MLP neurons of a small language model. Each row is named by its layer, matrix (gate and up: input weights; down: output weights) and neuron, and shows model dimensions 16-111. Each number is 200 + 40 x the weight over its row's rms, rounded and kept within 0 to 999. A neuron's up and down rows have the sign that makes its largest values positive.
After each neuron's rows, "fires on" lists the tokens most often at its 100 highest values on Wikipedia text that the model never trained on; "fires before" lists the tokens most often just after its 100 highest values on Wikipedia text that the model never trained on.

L4.gate150,227,239,192,223,249,171,162,223,196,195,220,248,183,129,271,169,203,178,208,160,210,236,222,209,226,184,207,101,208,123,131,151,194,207,215,182,232,202,157,148,202,252,174,221,141,215,100,247,176,214,196,144,228,293,158,176,153,230,160,207,125,263,179,226,202,231,210,268,236,158,170,149,265,218,212,248,239,180,75,191,154,156,225,226,289,202,168,234,254,171,210,223,177,223,203,174
L4.up150,240,207,188,200,199,171,141,197,303,212,166,221,231,189,261,175,192,174,225,242,176,203,222,242,206,212,192,140,199,184,207,218,169,244,249,241,218,263,148,175,212,211,153,214,78,310,133,220,172,192,201,195,163,256,207,165,216,220,167,179,139,216,163,137,161,237,202,285,225,148,200,195,279,249,164,267,190,192,160,213,196,191,216,244,253,156,199,253,206,268,232,222,209,251,157,158
L4.down150,227,232,184,144,199,243,180,180,248,213,196,179,171,263,185,207,181,220,208,191,168,134,223,222,273,221,208,264,169,282,241,181,192,216,205,253,174,248,190,200,145,182,220,175,172,250,247,199,198,254,222,246,207,165,233,241,279,200,220,194,213,184,270,197,198,178,256,201,172,222,250,241,228,257,181,243,205,212,235,190,204,192,143,159,141,186,250,217,133,253,173,175,219,256,163,198
fires on: "\n\n"
fires before: "=", "The", "In", "On"

L4.gate59,186,162,183,233,274,153,199,213,237,237,228,162,275,153,159,105,200,190,161,226,185,142,204,173,266,201,214,165,191,138,128,206,186,174,255,159,276,254,192,195,182,168,195,187,196,184,229,274,124,227,173,149,154,197,211,171,202,274,251,217,209,227,195,204,268,242,152,294,245,222,143,206,180,210,168,239,78,210,215,246,203,206,262,239,256,254,173,204,193,228,249,206,174,229,205,175
L4.up59,191,191,244,130,195,250,199,225,199,186,226,252,196,225,238,205,137,215,229,256,266,181,140,273,270,206,171,196,110,237,221,188,134,292,166,187,256,207,158,250,151,169,199,150,119,190,214,217,187,152,213,203,183,209,223,264,267,167,280,178,150,245,194,188,133,219,234,223,193,200,203,213,228,265,205,136,194,197,238,234,201,224,217,152,209,174,260,253,213,177,180,253,284,164,140,191
L4.down59,300,199,198,157,122,199,146,187,223,196,166,219,229,214,201,162,155,173,188,218,235,96,193,204,206,170,187,179,232,187,184,204,72,305,154,182,278,177,188,210,122,191,184,214,259,236,204,188,97,205,192,173,183,150,213,247,226,196,201,181,273,243,199,221,284,212,205,286,230,130,174,154,179,180,203,176,175,172,155,199,209,189,186,201,175,141,275,203,229,167,213,244,201,186,200,196
fires on: "\n\n", " Years"
fires before: "=", ":", " |"

L6.gate303,173,226,254,243,262,208,242,167,172,238,274,138,192,215,236,286,235,293,221,169,162,194,205,133,151,141,257,223,173,233,182,229,232,170,207,218,207,183,195,196,239,221,255,172,200,205,129,242,215,248,178,165,167,178,302,249,224,222,220,239,225,176,204,218,205,284,125,157,220,172,255,206,137,166,241,136,196,182,178,108,182,198,229,185,219,239,235,259,186,204,182,185,198,264,245,155
L6.up303,215,213,189,217,191,202,149,214,198,232,156,211,229,116,229,237,213,163,244,251,142,173,183,240,158,182,251,176,171,193,168,246,181,62,159,217,188,185,178,182,194,142,194,248,185,123,175,177,204,239,222,176,258,202,188,132,194,157,196,172,264,213,148,210,207,211,154,218,226,155,212,185,170,269,224,198,253,183,161,290,151,232,257,174,166,157,230,245,172,158,135,221,103,227,171,197
L6.down303,254,222,165,199,230,203,220,217,188,177,266,272,147,228,187,235,192,227,153,183,310,218,175,166,258,215,201,153,174,203,182,216,148,276,123,154,207,245,181,121,160,228,181,169,196,232,113,129,263,179,203,157,131,213,178,181,225,179,192,173,214,202,166,223,209,178,215,161,254,191,227,190,309,217,236,169,159,225,185,146,231,267,139,223,221,187,159,269,226,186,274,185,194,168,196,254
fires on: "\n", " (", ")", " |"
fires before: "-", " was", " is", "19"

L4.gate360,246,159,236,189,279,180,238,209,166,207,225,172,220,210,241,218,274,201,220,189,127,241,176,169,107,149,162,238,185,178,243,186,223,147,204,254,222,164,257,101,176,187,233,225,156,173,192,234,235,136,143,227,233,181,175,153,198,197,183,209,243,240,157,181,227,210,174,236,236,280,153,174,186,130,271,221,181,183,232,229,214,168,181,217,147,240,155,76,251,245,220,201,178,159,168,190
L4.up360,206,205,235,107,198,157,231,205,220,219,249,211,312,251,228,229,264,221,170,252,141,201,167,149,134,200,205,167,235,202,283,262,188,240,156,196,191,223,265,201,143,249,181,157,169,212,160,141,207,98,192,244,187,223,218,162,223,225,186,190,197,228,165,125,221,174,196,204,186,255,205,193,196,214,213,168,148,233,154,216,156,223,113,243,154,199,201,120,194,259,162,147,137,137,121,164
L4.down360,158,226,239,123,186,240,156,141,188,230,201,169,133,163,175,219,194,218,179,172,175,205,167,94,225,190,214,220,270,244,159,172,202,241,232,163,160,204,248,188,176,217,146,125,269,203,181,203,164,271,215,212,208,176,211,234,257,192,288,234,130,214,210,222,176,222,271,212,159,191,219,135,146,189,209,124,156,235,202,157,175,247,144,145,300,156,142,200,236,215,195,179,196,205,182,231
fires on: "-"
fires before: "|"

L4.gate141,220,186,248,218,177,186,213,197,191,203,225,259,224,160,253,225,295,230,231,151,210,153,207,252,177,257,236,212,165,225,122,189,158,223,169,231,137,185,223,228,243,165,244,213,220,227,212,209,213,157,257,134,242,138,191,174,131,202,199,227,231,168,161,133,239,85,163,218,239,208,180,158,200,230,297,148,212,204,239,184,174,169,231,189,171,257,202,159,215,190,220,146,186,248,190,203
L4.up141,194,201,242,142,196,196,224,178,267,185,233,300,250,210,243,218,215,216,121,175,215,201,200,216,226,139,197,221,243,178,190,177,178,183,196,280,171,230,197,229,135,191,187,155,210,151,218,168,154,166,179,164,225,251,249,109,153,158,221,233,233,171,92,277,224,190,240,215,188,166,194,158,202,206,243,210,277,54,181,249,247,240,261,150,197,140,179,201,192,204,247,245,185,215,204,161
L4.down141,192,272,244,182,230,177,164,195,219,259,255,246,206,186,153,194,271,226,177,216,224,86,231,126,239,209,195,203,227,147,195,138,185,164,210,287,209,222,236,140,161,233,240,201,254,165,170,211,136,170,230,146,174,246,214,160,179,186,312,210,252,262,183,137,216,174,195,137,253,133,197,218,180,175,202,212,163,264,155,259,231,255,196,165,243,126,190,180,112,168,215,244,212,211,178,219
fires on: "-", "|"
fires before: "-"

L6.gate54,158,203,181,236,259,159,146,179,243,227,137,242,226,194,162,243,235,153,211,137,239,195,139,185,180,222,170,125,226,156,177,269,168,205,185,211,243,251,210,178,192,168,142,180,187,139,189,208,123,214,274,205,241,215,227,128,223,257,200,238,216,230,131,153,151,245,212,198,184,245,83,209,208,241,218,197,292,210,193,228,214,198,204,259,186,232,252,167,188,214,235,213,169,161,167,124
L6.up54,209,223,192,200,294,217,165,189,242,232,173,230,199,230,195,176,274,222,165,115,202,207,121,189,155,240,189,165,208,193,263,259,179,259,182,225,103,245,202,249,139,197,174,239,218,146,242,170,230,276,274,169,280,229,189,121,236,144,193,275,204,198,124,126,220,193,208,168,221,151,119,274,145,270,184,164,229,252,196,285,169,203,205,221,180,217,205,179,168,160,135,192,206,196,170,175
L6.down54,206,208,266,188,201,263,209,258,259,175,239,195,123,153,194,212,185,209,263,217,284,184,227,206,262,181,173,231,184,206,207,207,216,219,200,195,219,113,185,144,158,237,214,258,200,81,206,208,179,185,252,244,204,182,193,209,210,203,237,239,193,251,177,194,226,169,189,117,236,175,176,211,168,194,209,192,255,235,240,151,207,193,165,161,171,200,296,279,156,132,258,256,262,154,231,219
fires on: "|"
fires before: "-"

L3.gate118,227,238,230,259,232,121,226,217,231,252,152,278,205,180,165,163,132,187,207,141,113,229,221,219,245,279,209,120,173,204,122,212,161,221,146,156,241,180,215,205,227,139,172,182,197,206,177,220,250,193,217,163,209,212,139,206,249,175,238,165,224,183,206,211,179,230,185,274,245,236,208,135,128,231,235,253,190,178,203,166,168,194,236,202,246,222,229,185,204,141,187,198,238,244,195,266
L3.up118,203,158,205,194,214,231,245,185,257,203,167,200,287,209,203,262,164,251,240,288,228,138,173,187,174,241,155,181,260,158,269,202,137,114,116,131,156,180,189,209,184,196,130,165,189,182,201,195,209,147,165,235,253,177,205,142,200,217,303,153,215,177,245,181,241,154,252,262,222,194,152,183,180,202,260,195,179,172,138,229,216,237,183,163,150,192,236,222,227,174,209,237,249,177,205,200
L3.down118,172,230,231,131,162,204,184,227,252,260,136,169,243,181,255,191,238,191,180,182,222,247,168,200,202,292,210,175,133,208,210,165,145,189,110,201,222,210,187,206,173,211,217,192,228,144,139,255,143,158,177,178,226,261,204,221,274,167,176,121,300,185,158,218,246,207,197,126,198,182,197,216,139,152,165,127,202,175,213,190,186,185,234,215,264,212,172,170,188,171,221,260,213,177,104,237
fires on: " votes", "\n\n", " Win", "  ", "ed", " over"
fires before: " |", "|", "="

L4.gate416,229,248,229,248,234,176,182,196,240,226,182,245,159,174,235,180,208,203,177,202,204,157,157,209,262,248,185,190,221,72,202,269,230,148,213,213,235,206,243,168,200,257,184,228,151,249,241,193,167,171,187,175,166,221,159,147,199,220,275,199,180,200,179,198,251,237,213,266,224,250,123,179,263,210,222,191,167,173,142,195,214,206,178,282,238,217,180,169,210,303,239,187,189,269,188,210
L4.up416,211,125,262,269,221,153,181,243,242,255,266,204,197,205,251,168,167,207,178,151,207,118,196,241,218,186,248,225,218,236,221,201,256,193,194,165,157,213,255,234,169,255,165,223,201,206,209,194,249,209,224,214,193,154,179,112,238,188,272,202,189,194,189,214,203,120,163,230,229,221,193,210,194,283,239,259,156,156,162,207,157,244,194,220,231,232,256,263,210,220,172,272,157,240,292,213
L4.down416,218,105,185,247,137,159,209,190,251,241,247,205,279,206,201,180,160,221,211,201,194,125,177,201,149,227,252,163,254,231,266,161,174,242,164,189,223,237,205,169,169,129,192,228,154,157,204,189,270,236,244,163,239,173,166,182,217,211,154,184,207,259,180,205,230,126,142,163,224,164,185,178,170,164,209,230,254,218,136,187,225,215,230,200,229,199,200,270,138,185,203,221,209,198,193,168
fires on: "\n\n"
fires before: "=", "|"

L4.gate50,200,110,232,181,283,165,149,148,255,255,228,289,249,205,212,261,256,181,145,172,215,169,253,227,192,193,251,106,126,228,230,195,251,169,246,149,156,227,192,192,215,213,186,314,209,210,221,224,212,190,169,153,210,145,154,149,212,190,207,211,250,258,187,215,212,198,152,207,199,175,218,179,195,195,258,211,285,240,218,216,194,197,191,188,178,259,256,182,159,221,235,185,162,240,180,153
L4.up50,218,199,233,158,155,196,203,82,191,204,197,201,195,148,188,230,209,214,173,212,181,222,203,143,221,243,183,265,241,153,159,207,172,183,226,216,139,227,194,271,219,194,143,199,272,169,191,199,225,210,112,151,195,163,200,207,217,210,186,179,203,241,250,142,285,172,258,224,219,151,155,198,196,192,258,169,286,196,244,221,179,227,197,207,229,183,153,174,238,158,260,177,174,182,205,194
L4.down50,269,201,239,219,194,210,215,233,160,127,231,237,259,218,179,186,275,250,135,218,156,274,193,206,205,176,196,245,212,167,166,190,290,292,279,175,205,171,194,256,259,247,221,188,240,195,182,218,228,233,227,253,169,151,124,224,181,181,208,209,209,278,160,258,253,195,171,149,227,212,260,222,174,215,147,223,278,275,328,213,185,234,187,172,227,123,199,156,236,139,262,199,277,159,152,148
fires on: " =", "\n", "="
fires before: "=", "-"

L4.gate153,194,182,246,276,203,107,232,138,258,179,174,171,226,164,240,174,215,172,234,237,137,170,190,184,137,266,239,159,150,171,158,220,158,180,226,254,247,208,223,186,192,206,167,233,175,224,209,241,204,167,182,182,184,162,139,223,147,215,218,199,214,165,162,199,262,210,195,259,225,227,146,211,216,176,163,228,202,222,185,205,181,175,194,220,280,173,190,207,212,144,217,213,185,204,170,208
L4.up153,195,164,226,248,239,208,189,191,237,235,232,224,257,216,256,127,215,154,151,237,155,205,226,208,175,171,283,185,220,258,229,197,223,206,215,281,224,243,170,215,220,220,184,278,189,186,281,187,245,261,176,214,202,211,166,220,220,213,230,232,136,238,176,194,227,197,113,220,261,181,199,212,171,210,150,233,289,157,170,239,223,201,275,203,246,165,229,257,144,184,175,242,174,297,176,170
L4.down153,204,203,144,263,162,253,154,239,263,243,263,184,173,240,170,188,173,187,192,234,229,121,200,203,181,187,240,222,269,267,270,186,236,260,193,136,131,198,209,187,191,165,158,271,211,137,187,182,246,150,187,222,253,156,255,212,200,165,181,261,171,243,223,165,193,223,161,179,235,141,217,154,125,224,196,246,220,167,114,213,291,227,215,159,171,193,254,198,148,236,187,249,223,230,227,198
fires on: "\n\n", " by", " time"
fires before: "=", ":"